{
  "num_key_value_heads": 2,
  "norm_place": "pre",
  "norm_eps": 1e-05,
  "positions": "learned+rope",
  "rope_theta": 10000.0,
  "qk_norm": false,
  "parallel_block": false,
  "init_std_up": 0.0475,
  "optimizer": "muon_variant",
  "learning_rate": 0.00711,
  "lr_mult_qkv": 0.4,
  "lr_mult_o": 3.0,
  "max_seq_len": 256,
  "doc_mask": true,
  "train_tokens": 651800000
}
MLP neurons of a small language model. Each row is named by its layer, matrix (up: input weights) and neuron, and shows model dimensions 144-239. Each number is 128 + 32 x the weight over its row's rms, rounded and kept within 0 to 255.
A block is one neuron, or neurons of one layer that tend to fire together. After each block is what it responds to, as a language model described it from the Wikipedia text at the highest values.

L4.up39 [134 143 161  73 155  91  80 121 131 109 156 104 154  97  95 108 170 166 114 118 147 114 130 122  82 106 145 186  81  93  90 149 161 141 152 131 154  93 151  87  70 147  88 151 166  89 161 121 134 183 182  77 149 111 148 120 118 120 157 185  98  99  77 140 128 146  82 134 132 124 149 117 153  99 103 128 169 113  91 101 144 172 108 112 192  97 134 100  72 138 151 139 139 142  68 112]
Responds to: Chinese given-name syllables. Middle word pieces of romanized Chinese given names such as Xiaoming, Jiajing, Yihui, plus some inner pieces of other foreign names and verbs (Uttarakhand, resulting).

L3.up461 [205 150 187 157 121 101 157 197 122 139 183 165 128 100 100 139 120 137 157 111 181 108  93 156  47 142 140 119 112  92  84 117 128 153 127 173 150 102 132  97  79 121  97 148 189  68 157 158 170 141 148 111 154 189 122 116 140 170 174 133  86 125 131 133 142 153 133 133 100 117 150 179 170  97 127  94 169 143 111  75  99 147 167 132 164  91 128 138 131 120 106  95 179 128  83  77]
L3.up509 [167 152 183  93  58 144 232 118  62 155  98 136 185 135  93 108 178 122 131  97  95  96 180 180 102 120 143  98 106 101 114  75 140 171 116 131 125 132 101 149 129 155 126 152 150 156 180 149 111 109 108 150 119 135 111  97  77 195 125 138  81 131 147 133 100 106 145  63 114 118 101 108 121 169 104 134 148 150  97  83  69 108 156 139 177 130 104 131 147 174  98 150 142 110 140  97]
L3.up589 [126 136 160 100 119 119 122  85  73 125  78  88 198 104 160 122 106  75 142  98 152 101 165 135  71 120 112 128 141  98  95 140 124 159 145 153 146 135  92 103 103 156 114 163 145 120 130 148 129  82 175 172 168 152 125 149 129 171 152 153 104 114 138 139 122 149 148 111 126 195 122 143 118  79  87 109 134 118  96  98 166 196 153 123 157 112 212 166 133 149 123 102 137 141 110  94]
L3.up885 [180  68 109  96 181 138 149 116 102 127 156 122 110 135 114 150 139 142 180 123 146 173 161 173 123 130  79 150 161  47 162 102 170 155 126 180 155 122  67  85 136 177 119 103 177  96 140 148 135 136 159 145 112 105  97 158 134 160 145 136 117  84 101 137 104  89 105 143 136 127 155 107 169  65 147 117 186 129  58 129 128 167 132 183 106 152 152 129 140 123 140 156 152 144 162 132]
Responds to: Mid-name syllable fragments. Word-piece continuations inside foreign proper names, mostly romanized Chinese, Korean and Thai names in lists and tables (Che-ung, Ts-ing-hua, Cho-n-buri), plus digit-group commas.

L3.up275 [ 87 134 126 104  82 138  96 127 124 123 172 108 163 148 142 134 126 128 112 149  66 135 159 185 137 125 148  68 160 158 113  99 116  90 144 119 136 105 141  73 111 175 137 120 152  35 184 181 153 174 138  70 118 110  97 133 162 166 111 102 136  98 103 119  90 127 116 106  72 142 129 105 160 145  96 187 110 121 169  74 185 173 128 143  95  93 129 152 124 115 186 161 168 127 116 126]
L3.up436 [131 123 144  69 149 108 169 108 135 132 163 109 179 140 185 127 133  99  78 164 125 127  87 134 165 157 133 122 176 168  57 133  79 106 146 134 143 139 140  98 151 132 109 123 128  84  93 155 130 130 133  82 116 150  92 163 101 192 186 136 114  74 113 129 128 176 165  83  84 195  95  94  93 145 112 123 142  49 116 127 204 176 189 121 118 103  98 120 122  82  95 145 123 142 146 101]
L3.up579 [130  77 135 103 160 101 156 186 102 119 195 110 139  94 143 153 101 154  86 141 157  76 122 124 115  65 114 143 100 121 111 130 106  64  37 153 133 105 145 126 164  70 105 108 131 115  32 142  75 118  92 100  99 117 126 124 111 104 164 116 112 114  66  75 148 112 116 121 192  82 139  72 118 186 155 110 145 157 118 132 155 125 137 149 112 138  97 118 143 129 121 131 138 119 143 121]
L3.up878 [159 131  52  87 164  96 149 143 133 162 126 146 109 145 137 142 175  81  97 157 153 159 144 160 125 101 108 126 133  73  65 103 106 145 146 140 177 157 107 119 151 135 120 202 212  97 124 118  65 143 118  89 157 186 144 187 112 148 132 115 108  94 121 115 132 178 169 140  81 174 169 108  45 100 134 144  93 122  60 138 173 163 132 162 159 126 116 115  92 121 109 143  81 185 110 116]
Responds to: Leaving/returning transition verbs. Verbs and prepositions marking a move into or out of a role, place or activity in biographies, such as left, retired from, returned to.

L4.up354 [140 116  87  92 102 124 184 169 104 213 157 102 167 129 180 119 113  71  68  93 163 150 129 143  85 140  98 171 157 118  88  82  96 148 107 159 119 141 130  62 107  79 102 152 103 131  78 184 108 147 136  86 151 147 106 131 116 149 169 134 133 131 109 119 132 168 146  98  77 181 117  97  65 104 100 146 151 135 129 127 151 157 111 194 227 133 137 102 118 128 122 105 113 153  80 117]
Responds to: Verb after infinitival to. Fires on the base verb after infinitive "to", such as to be, to remain, to register, and on -ing verbs after prepositions (from getting, by saying).

L10.up6 [137 157  95 112 178 136 142 120 160 100  99 160 101 109 161 153 123 155 138  82 138 111 196  52 203 172  77 116 115 116 102  81 128 141  81  93 140 153 164  90 162 118 146 120 191 116 126 144  87 154 129 187 121 119 146 136  98  97 124 198 147 115 101 144 141 135 141 112 152 184  84 162 129 149 100 174 103 130  97 174 149 109 104 123 125 133 171 126  71 154 103 144 136 126 126 170]
L10.up63 [ 96 110 145 160 120 141 129 109 112 136 123 100  86 175  78 134 203 140  75 144 125 121 138 110  90 128 168 166 126 115 106  73 108 120 143 115 138 132 147 114 125 179 127 117 178 143  83  61 143 170 168 138 150 102 107 111 178 136  48 204 166 126 160 201 117  97 116 141 104 113  83 125 154 133 167 157 100  92 159  95 102 113  72  52 143  93 109 148 152 132  90 104 192 111  69 130]
L10.up67 [150 119 144 136  95 109 144 125 132 121  88 131 126 119 100 121  82 186 105 107 184  91 158 147 127 108 165 195  53  99 138 145 176 136  82 106 167  98 152 147 180 131 158  84 135 140 172 112 107 142 166 129 159 122 158  81 146 153 116 148  80  85  77 191  89 150 141 116 100 154 157 134 131 135 138 164 117 131 122 183 160  94 120 192 136 128  69 120  86 104 151 112 155 123 172 152]
L10.up68 [150 111 198 109 156 128 114 189 132 105 105 187 163  93 112 116 118 116 154 173 116 151 140 109  97 106  78 105 110  67 192 162 134 110 157 171 105 145 117  91 125 134 139 135 106 156 131 181 120  98 126 110 100 137 143 141  97 109 173 105 128 149 121 228 187 116  71 102 151 164 103 154  61 138 108  45 149 110  77 190 118 108 150 142 105 125 130 121 128 161 179 131 121 184 128 129]
L10.up289 [204 166 213  88  98  90 144  79 124 153 220 170 121 172 147 138 149  67 148  57  89  87  59 143 156 113 183 124 143 114 119 171 109 146 137 175 165 177 113  87  96 120 109 204 161 156 160 180 148 124 110 170 145 144 144 117 109  93  91 133 166 156 105  79 109 143 173 156 159 109  80 113 130 166 108  79 152 122 147  70 150 139 137 138 156 132  80 114 113 161 105 158 196 126  79 148]
L10.up437 [199 107 128 101 224 185 120 122 138 116 118  91 158  97 143 122 107 137 135  91 168 108 204 153  71 111 111 161  96 123 124 101 198 158  74 154 165 180  67 107 131 140 109 104 119 120  70  93 144 118 124 151 131 140 203 134 108 137  82 153 168 130 118  75 117 111 164  97 135 136 117 129 137 128 115  90 150 162  85  65 158 106 124  84 119  80 123 112 125 102 139 120  97 160 111  85]
L10.up441 [117 167  77  97 106  98 150 141 127 103  96 124  72  94 127 101  74 118 180 110 168 148 108 111 118 134 193 118 151 131 102 148 135 197 150  89 143  77 125 162 151 109  97 181 194 166 157 115 142  99 152 189 123  97 118  83 101 121 102 123 125  68 145 146 150 119 130 148 120 120  87 124 110 114 127 125 157 195 105 131 131  91 174  87 103 165 124 100 146  91 126 122 197 128  47  70]
L10.up513 [172 118 156 127 118  62 176 199 152 100  84 123 128  95 114 112 137 109 121 111 103 104 166 147 166 113 164 142 127  65  90 161 158 202 113  96 151 111 156 109 161 123  81 107  47 117 127 173 182 105 145 108 118  95  96  82 127  88  90 209 153 115 122 148  97  98 120 132 122 147 109 137  68 117 137 177  88 179 112 113 189 139 113 132 133 131  79 207 164 138 130 161 134 123 124 135]
L10.up674 [148 197 107 142 202 126 169  77 110 142 163 131  94 103 168  49 141 153 143 161  95 156 133 102 106 119 164 178  98 125 118 148 191 160 169 125 159 102 128 117 146 112  83 144 203 173  38 182 157  88 106 154 145 116 157 154  89 110 119 160 127 122 131 146 167 184 159 150  86 142 162 152  83 129  53 109 162 127  57  95 170 121 200 162 144  64 129  86 139 126 148 163 166 118 128 112]
L10.up715 [ 75 133 152  91 123 156  71 151  96 148 163  90 169 166 104 116 110  94 127 151 166 139  83 149 127 113 174 129 219  87 114 128  94  87 132 136 125  65 131  49 151 162  99 139 134 132 114 150 162  94 119 129 167  75  64 147 147 141 120 111 188 175 145 171 146 153 136 137 151 138 134 115 156 158 114 191  90  80 132 117  38 163  84 110  81 151 159 104 130 133 134 106 141 121 109 171]
L10.up730 [147 100 178 136 100  32  81 117  87 160 155 101 131 161 125 125 147 162 114 141  94 139 123  78  91 133  86 155  70 128 142 127 145 129  75 122 124 141 134  85  82 171 114  56 143 134 131 146 142 177 131 132 162 129 150 129  84 154  87 139 219 141 165 185 153 154  94  83  69 106 120 166 103 172 158 152 109  19 171 148  95 127 216 112 112  77 167 131 150 160 163 138 109 103 171 120]
L10.up740 [132 134 133 152 125  66 133 150  94 201  78 106  83  86 140 150 140 145 113 117 139  95 143 158 171  94 109 104 115  63 140 119 170 113 199 131 122 103 158 138  87 133 104  80 163 108 105 143  98 103 172 130 101 133 130 116 111 121  50 155 138 143  82  99 118 142  97 107 122 128  86 122 150 196 145 161 126 127  71 126 158 182  92 112 162 144 109  89 130  60 158 151 146 101  88 190]
L10.up766 [149 152 103  91 150  81 115 167 212 134 114  85 116  88 116 154 156 138 107 169 131 117 109 117  98  93 123 104 169  81 136  60  87 107 128 164 135 178 127  95 131 139  99 101 133 123  86 169  39 158 101 153 145 107 159 110 116  93 114 145 162  97 108 173  98 149 150  72 130 160 138 132 179 143 102 118 196 151 112  94  70 179 168 166 130 164 174 134 139 132 144 148 131 131 184 140]
L10.up793 [157 120 123 151 141 170 120 180 119  92 122 118 160 103 117  68 116 147 169 103 149 115 152 140 120  98 161 155 121  55 223 211 148 148 111 101 107 122 164 133 132 158  89 118 106 135 100 165 124 119 156 172 128  81 159 129 134 151 107 135  81 145 159 109  91 139  55 183 161 133  92 126  71 158  91 199 149 106 104 154  68 159 161 119  97 215  83 108 149 144 156  85  98 164 116 152]
L10.up885 [151 102 144 120 118 144 105 166 183  98 202 121 170 140  97 131 188 144 126 140  89 120 153 130 154  86 143  92 111 111 177 116 115  84 156 124  77 160  87 177 187 126 124 134 161 119 147 126 139 108  68 119 140  90 166 111 153  97 167 139 122 135 110 130 139 118  72  83 118 123  49 101  96 167  99 161 122 131 130 146 152 145 158 155 143  88 129 118 116 135 133 130 156 131 154 135]
L10.up889 [145 118 108 152 150 154 116 115 125 171  61 146 164 159 105 136 115  91 130  79  75 145 157 134  87  86 137 104 125  83 166  90  96 126 150  85 113 131 143 141 165 108 107 101 124 123  87 141 103 120  62 150 126 212 123 146  99  72 118 155 137 177 131 102 161 112 136 134  89 190 106 115 105 167  78 126 168  81  84 127 169 127 177 164 112 117  80  69 130 166 103  87 116 169  79 120]
Responds to: List item boundaries. Line breaks and leading pipes that start the next row of a list or table, such as a new "- Name" entry, or "| 5." in a track listing.

L10.up34 [210 155 162  94  79 101 123  98 119 172 126 138 136 169 135 162 119  98 101 178 177 117 153  77 101 143 165 169 117 145 123 103 106 136 111  96 166 131  96  80 147 108 133 136  71 141 143 153 139 124 151  97 150 125 126 136 153  99 137  49 143 106 142 149  85 168 148 152  88 152 129  91 184 154  67 146  47 102 193 148  49 203 130 157 170 159 160  86 182 120  75 146 110 135 106 141]
L10.up53 [144 145 140  98  67 118 106 219 111 123 180 117 165 149 112 113 145  57 145 151 105 111 166  59  88 147 166 149  99 111 162 146 134 142  74 128 154 129  87 161 134  89  86 163  79  45  69 135 178 139 160  91 173 123 130 145 113  89  91 113  79  85  79 174  82 122 193 140 148 166 132 139 136 132 183 138 113 123 166 117  81 145 101 125 123 193 120 163  84 121  90 190 100 151 154 151]
L10.up78 [145 180  81  99 171 145 140  83 102 221  93 126  92  82 157 141 127 106 178 100 113 108 134 131 130  83  96 130 126 148 146 140 112 160 111 170 124 172  78 100 136  81 144 106 144   0  81 113 110  86 120 122  83 122  84 134 113  86 121 149  86 128 172 167 120 123 157 114  80 151 134 170 146  86  91 197 100  78  87 145 117 180 124 150 144 157 142 163 157 135 115 137 103 149 158 153]
L10.up219 [114 100  98 108 116 175 119 145 166 117  93 104 100 177 146 114 160 181 137 119 130 103  90 154 174 235 108  51 144 141  96  70  70 148  79 114 118 126 112 112 141 171 116 148 108 143 107 157 147 126 132 104 103 116  91 173 114 117 136  83 103 135 102  88 120 174  79 149 155 141 134 109 134 116 127 118  76 146 158 164 153 178  88 131 161  91 108 121 172  70 139  65 139 151 106 167]
L10.up231 [107 100  98  72 120  94 125 192 134 143 114 106 185 186 180 129 109  61 118 127 149 141 169 172 134 159  70 129 101 149  82 136 105 174 175  90 130 177 137  93 122 183  92 117 115 113 133 101 150  87 195 119 173 137 160 166 130  64 162  76 168  86 127 109 152 162 103 133 116 142 151 142  80 121 114 141 100 101  85 180 159 117 179 137 133 165 136  61 134 116 105 127  92  67 108 139]
L10.up383 [175  89  94 119  91 167  90 142 135 126 133 165 118 153  99 160  79 154 152 104 178 110  56 121 126 145 127 132  71 136 130 123 153 162 124  93 130 178 151 180  74 144 164 161 156  86 128 141 108 114 104 129 218 126 182 143  85 139 128 139 104 113 102 122 172 127 125 147 170  97 127 107 117 131 189 126 106 185 147 128 102  69 114 171 127 107 132 108 163  85 204  93 102 148 105 164]
L10.up408 [138  95 133 156  99 175 163 129 122 127 135 108 130 222 104 162  94  98 178 168 186 145  92 140 164 117  98  99  75 144 155 134  89 134  87 124 208 135 100 101 105 141 100 103 131 158 185 111 134 115  76  95 134 118 170 140 105  99 119  53 134 145 108  96 106 148 157 149 114 122  85  89 102 145 101  95 151 121 182 115 145 181 114 175 183 176  71 107 105 124  77 106 139  80 105 147]
L10.up534 [151 138  98  84 188 112  79 119 135 104 127  64 162 168 154 132 132 168 152  82  93 115  94 105 141  87 119 122 145 172 161 104 146 147 100 140 165 147 124 119 112 130  90 158 100  94  94 105 159 103 107 124 140 121 181 102 109 170  67 102 137 119 143 135 128 204 151 133  71 132 145 113 110 114 130 193  82 104 144 111 113 144 102 152 151 139  44  97 125  92 155 123  99 128 198 106]
L10.up594 [106 111 105 130 173 117 161 148 120 150 151 164 112 176  92 143 131  69 104 102 140 166  84 123 133 143 168  77 100 144 183  80  73 133 123 142  81 120 105 120 125 102  78 137  91 112  64 124 142 137 177 101 148 212 176 133 133 134 133 146  55 162 136  46 120 147 119 165  86 118 140  99 147  96 106 103 156 161 142 124 123 142 133  98  96 145 109 151 112 126 159 219 131 155 112 186]
L10.up603 [160 130  98 129 138  53 135 143 167 182 120 151 115 129  64 202 115  93 138 110 196 148 141 131 157 104 114 163  88 139 186 113 120 103  84  96 186 119 154 117 155 166 177 132  61 108 137 131 150 145 142  88 150 139 174  68 131 159 146 112 119  55 129 105 130 131 152 103 133  82 159 110 137 130  93 130 136  98 193 104 163  80 153 103 155 115 112 145 165  96  68  64 153 112 150  90]
L10.up656 [156  87  64 128 100 158  96 169 101 130  99  99 149  63  96 125 137 151 161 132 107 164 151 105 177 163  99  77 146 111 138  70 145  92  69  83 110  77 124  75 132 111 128 142 106 131 194 122 189 180  99  98 190 142  94 143 114  93 108 109 133  92 126 124 181 127  79 130 111  94 169  87  99 192 129  99 135 127 156 153  97 124 110 141  72 119 157  81 105 108 141  75 139 161 151 186]
L10.up684 [149 149 138  79 110 143 117 115 152  76  88  74 135 128 168 138 102 120 139 114  95  95 121 141 142 109  56 100  98 150  90  89 135 189 123  87 145 141 114 100 140 114 128 140 122 125 135 101 122  93 166  40 193 139 166 127  90 169 124 116 127 121 100 132 152 161 133 123 160 120 198 121  86 177  75 133  98  68 156 141 200 144  84  86 195 147  86 117 123 114 135  97 136 100 111 130]
L10.up735 [105  79  89  80  88 173 130 117 143 118 155 102  23 104 184 134  78 154 162 107 202 177 134 194 119 137 143 132 147 152 123 130 163 142 154 128 105  95 130 159 130  65 107 142 129 120  56 104  95 143 151 128 185 122 141  87 141  55 177 123 159  95  91 122 163 119 123 148 119 124 103  36 183 204 174 115 106 148 122 108 135 157 146 161 134 113 180 128  88  75 151 139 162 146 128 163]
L10.up775 [121 115 144 119 138 140 202 173 143 131 129 148 107 131 116 123 120 116 115 126 104 147  80 152  47  73 156  93  84 101 133  95 118  91 109 186 113 145 136 181 147 181 159 159 111 113  78 149 173 138 138 144 152 160 142 113 137 144 111 121 143 136  87 161 123 160 131 163 159 107 140 180 167 103  88 133 125 142 106 133 152 202 118 117 113 142  79 153 125  72 159 108 132 128  71 127]
L10.up838 [194 120  74  86  81 136 144  83 119 127 152 123 120 175 117 149 130  98 137 162 135 127 173 101 154 104  96 131  99 172  86  96 126 148 125 130 151 173 114 132 109 148  84 161  77  97 157 130  88 203 139  75 169 111 122 168 128 108 161  85  88 139 114 162 144 169 167  88 109 130 181  71 102 118 131 113 129  87 150 157 102 137 123 159  89 195 129 144 113  63 124 147 113 122  94 152]
L10.up955 [128  98 130 150 163 142 122 123  83 104 107 106 182 138 199 108 162 146 150 133 146 156 152 118 183 112 154  87 166 120 142 159 163 124  87 104 113 153 134  99 104 113 148 141 127 107 170 140 110  81 102 110 211 176 188 160  95 135 141 157 130 114 203 117 116 108  86 175 179  82 107  83 109 140 160  91  78 102 153 209  96 141 130 117 153 138 136 112 110 141 101 181  92 152 179 209]
Responds to: Main verb after subject. Main verbs right after a subject (name, pronoun, organization) or after "to", often reporting or discovery verbs like stated, discovered, found.

L10.up50 [104 158 159 104 152 116 146 107 142 123 108  94 125 107  85 150 179 127 167 154 170 168 120  80 124  98 119 171 123 133  86 170 115 155 158 114  96 149 109 105 133 132 146 104 164 100 126 140 144 159 133  94 102  44  52 106  73 175  98 137 103  93 146 153 171 104 117 167 154  88 101 122 137  87 160 104 118 130 121 138 151 130 102 107 162 169 122 158 135 136  94  96 155 111 105 170]
L10.up56 [ 79  99 167  79 111 126 103 107  99 188 106  74 102 144 108 134 204 142 109 163 143  81 114 156 138  84 116 112 172 177 108  89 131 146  99 131 174 119 146 163 151  84 117 102 176 104 145 161  86 154 106  88 114 128 117 131 114 157  89  91 135  95 168 154 143 155 114 100 123 151 160 128 104  95 152 146 155 100 111 104 173 101 124 159  77 142  92 129 163  88  99 128 153 124 135  98]
L10.up106 [113 144 188  89 122 105 136  96 106 147  69 148 180 142 119 142 197 131 138 114 174 149 131 126 101 121 154 178 160 148  99 134 165 108 136 139 156 107 128 124  72 165  82  95 134 152 105 119 110 106 173  96 187  80 161 139  93 132 184 132  66  88 136 128 156 107 165 127 107 109 128 143 122 102 140 129 156  91  61  43  97  92 227 157 156 147 144  70 125 162  97 140 158 121  86 138]
L10.up178 [192 178 159  32 117 150 136 124  92 119  40  81 111 121  82 181 116 132 130  87  93 121 105  94 126 118 153 112 119 163 109 141 219 133 124 186 126 140 110 100 102 157  91 158 116  93  94 168  93 170 183  58 119  87 108 121 107 132 119 118 115  84  66 144 115 126 150 170 163 140 111 191 150  84 159 139 179  53  90 133 160 152 125  98 120 111 138 144  97 119 117  88 127 137 139  97]
L10.up325 [166 148 124 121 132 174 110 108 117 118 165 136 136 134 119 137  65 154  96  91 121 104 166 149 129 165 170 147 120 123  81 147 149 141 135 149 140 110 144 100  99 105 118 172 166 101 115 136 178 152  86  99 155  92  91 174 127 161  92 147 175 160 120 132 202 139 194  75 111 142 102  96 121 134 176 143 169 117 103 171 122 111  93  60 162 201 129 144 117  90  97  92 105  80 116 145]
L10.up418 [129 139 173 104 113 116 158 169  84 127 119 112 167 140  86 164  80 165 107  99 172 131  52  89 126 160 110 124 165 184  54 169  83  68 146 113 158 130 128 111  99 143 181 167 132 119 130 111 123  88 105 131 132 171 101 117  53 136 122 112 171 126 122 124 165 168 143 144 135 105 182 151 119 115 161  93 136 138 177 125  76 153 139 127 106 188 124 111  64 125  92 200 144 144  88 144]
L10.up697 [141 188 110 119  89 114 155 116  95 149 139 100 122 171 151 148 125  68 128  34 104 131 182 121  98 125 155 109 101 106 116 121  91 116 165 134 102 125 129 137 143 132  72  87 128 147 120 135 147 103 149  77 125 127 162 141 109 121 148 145 159  95 114 123 128 212 157 133 107  91 120 155 159 134 161 135 129 166 130  95  64 130 149 170 146  66 113 157 140 166 113 109 119  41 127  97]
L10.up752 [158 125 141  59  60  86 118 148 136 151 181 106 115 109 108 138 201  85 109 136 188 107  64 143  82 102  93 145 136 150 105 199 154 118  85 126 144  91 100  86  72 150 158 152 154 155 132 122 183 157 132 120 137 119  98 121 143 182 108 162 107 112 144 115 129 152  93 106 143 123 187 178 127  73 172 121 139 101 176 110 103 165 113 125 158 133  92  85  88 170  68  87 168 125  82 135]
L10.up812 [170 117 113  38 151 130 163  96 138 162 118 159 139 151 123 137 118  67 106 121 116 182 148 170 138  87 153 132 152 121 125 123 109 183  70  84 114 143  82 176 151 159 168  94 120 141  90  91 138 129 116 131 153 170 101 165 152 161 116 108  95  67 130  87 106 126 177 146  96 147  90 158  86  95 213 153  94 153  81  83 147 153 176 110 137 107 130 152 156 126  70 137 180  79 114 166]
L10.up829 [119 110 178 113 110 151 135 115  96 180  81 131 169 118 100 140 147 106 115 173 145 154 183 104 197  99 151 158  86  81 119 116 128 140 116 138 171  53 109 119 159 149 102  97 159 121 131 139 205 171 119 149  25 128 137 140 113 109 136  91 179 137 173 172 125 143 144 144 169 140 166 149 181 145 137 166 133 150  78 186 137 108  60 152 133 185  99 169  62 146 130  83 129 134 132 129]
L10.up839 [125 164 104 117 123 132 173 154 144 131 161  90 138 120 150  89 139  78 126  74 150 122 144 137 124 122 136 100 134 118 130 117 100 142  93 166 172 149 102 133 136 127  71 114 118 106 188 124 123  77 172 134 102 105  81 130 139 148 130 114  81 118 133 127 137 135 189 152 128 128 127 144  94 143 145 110 133 121  62 156 143  61 100 121 136 155 155  99 158 124 152 134  86 164 108 100]
L10.up868 [185 150 176 166 134 101 140 138 133 118 111 148 164 123  81 124 108  92  90 126 143  85 166 102 118  50 139 105 106  72 130 111 109 100 135 132 170  88  83 121 134 100 124 164 128 127 148 207 160 129 162  58 141 155 150  63  65 142 134  32  92 138 126 168 166 107 125 133 116 109 154 157 167 177 163 100 148 142 111  98 122  93 121  93 134 206 102 116 173  97  95 182 151 118 134  86]
L10.up893 [118 115 141 107 100  55 176 111 129  63  23 173 138 137 117 110 102  54  72 198 124 159 177  85 147 150 115 172 129 108 107  96 120 153 125 136 100 143 101 114 109 142 120 117 108 183 160 153 114 139 131 131 150 155 177 182 125 120  93 151 101 151 168 125 117 211 150 184 146  92 114 131 178  91 175 135 130  92 136  69 116 165 151  94 168 176 137  94 171 145 103 130 127 177 113 137]
L10.up903 [ 88 112 111 151 168 135 148 100 110 110 139 133 102 124  98 155 163 131 127 136 169 145 161 134  84 124 145 114 175 117  94 214 181 140 138  98 135  92 109 184 179  98 119  92 164 142 108 202 119  85 156 145 134 122  62  98  96 187  85  65 152 135 122 146 167 103  92 132 112 116 126 173  77 122 151 135 118 129 110  90  88  80 162 107  73 162 150 133 162 133 120 135  87 116 173 117]
L10.up913 [146 203 161  92 172 134 125  74 151  76  79 113 134 118 163 106 174  53  89 158 169 132 148  49  96 163 112 140  98  72 142 109 122 119 156 134 119 100 146 111 111 120 140 123 139 112 126  98  91 142 137 155  95  68 142 146  89 138 188 104 101 167 126 127 167 116 152 140 153 141 150 109  98  84 124 126 144 102 133 163 145 122 106  93 145 177 150 149 183 139 101 160 206 160 133  81]
L10.up914 [148 203 156  98  84  90 167 113 102 147 118 124  88  94 156 125 183  85 119 133 164  88 129 104  72 120 108 104 117  86  99 185 103 128 108 114 183 135 147 129 103 122 120 164 190 161 181  91 105 135 176 109 113 168 159 151 165 139 156 163 106  75 134 106 129 130 120 169 158 182 148 173 114 115 151 158 157 110 107 146 111 135  90  99 134 115 144 121 124 150 139 119 151 136 133 103]
Responds to: Foreign name fragments. Word pieces inside romanized non-English names and foreign titles, often in tables or lists, e.g. Pinyin Jiànjūn, Nwankwo, Silusilukkum, with their closing quotes.

L4.up475 [144 210 154 142  53  87 179 129 131 144 130  92 102 121  89 129 131 153  86  63 118 154 146 105 136 106 157 129 147 102 114 166 164  88 151  59 123 109  78 166  84 127 111 173  87 118 130 155 126  94  97  51 126  86 129  98 170 137 181 163 114 173 125 113 151 124 141 184 146 180 186  94 115 145 109 128 124 110  91 102 110  88 110 103 115 113 160  84 165 159  68 168 137 226 132 163]
Responds to: Item separators in lists. Line breaks ending list entries, verse lines or table rows, plus joining symbols such as en dashes in ranges (1997–2001), slashes, = and ·.

L3.up79 [ 91  70  89 101 105 127 189 135 117  61 108 139 135 117 194 123 137 221 148 149 101  91 109 142 151 141  78 129 122 123 154 154 131 140  76 124 232 178 131 120 183 139 150  84 143 107 100 171 115 164 144 151 127 101 108 190 144 153 181 133 115  71 111 180 101 156  93 129  97 109 103 150 108 112 140 108 114 119 142 163 155 134 150 129  91 103 131 113 183 123 150  83 131 144 155  71]
L3.up559 [103 127 114 106 152 108 199 104  79 156 126 113 117 171 126 159 136  49 120 132  83 113 162  95  91  82 160 141 110 163  95  95  87 162 135  98  50 134 100  80 182 148 193 160 149 164 143  64 189 137 165 101  81  89 162 123 100 137 124 119 131 163 151 157 177 154 143 124  88 124 175 138 104 116 153 123 121 159  96  90 139 109 161 196 158 156 103 118 187 117 107 111 144 118 155 117]
L3.up690 [145  68 135 117 110 155 158 131  86  83 151 118 128 172  91 156 158 117 120 164  72 120 129 157  79  96 175 165 134 131 111 122 139 118 118 125 119 140 148 173 141 104 200 168 142  98 162 123 132 155 157  86 107 185 147 170 154 140  98 106 131 162  98 135 136 135 108 105 107  97 121  97 154 185 111  57 129  78  74 137  92 112 115 124 165 162 104  81 154  77 125 141 142 164  84 196]
L3.up736 [160 131  85 149 132 143 143  43  42 115  51 171 121 137 171 147 137 141 115 151  81 100 100 110 130 134 118  76  98  65  78 110 111 101 145  88 101 168 169 163 160 196 166 124 180  76  98  79  89 133 153 124 132 135 179 157 101 144 118 112 135 147 154 136 144 128 133 174  89 102 167 125 130 159 119  81 127 128  73 147 173 111 126 106 152 157 105 137 128  90 138 113 155 125 145 183]
Responds to: Ends of name entries. Line breaks and colons right after a person, team, song or item name in lists and tables (e.g. Aberdeen:, Price Racing:), plus was/served after a surname.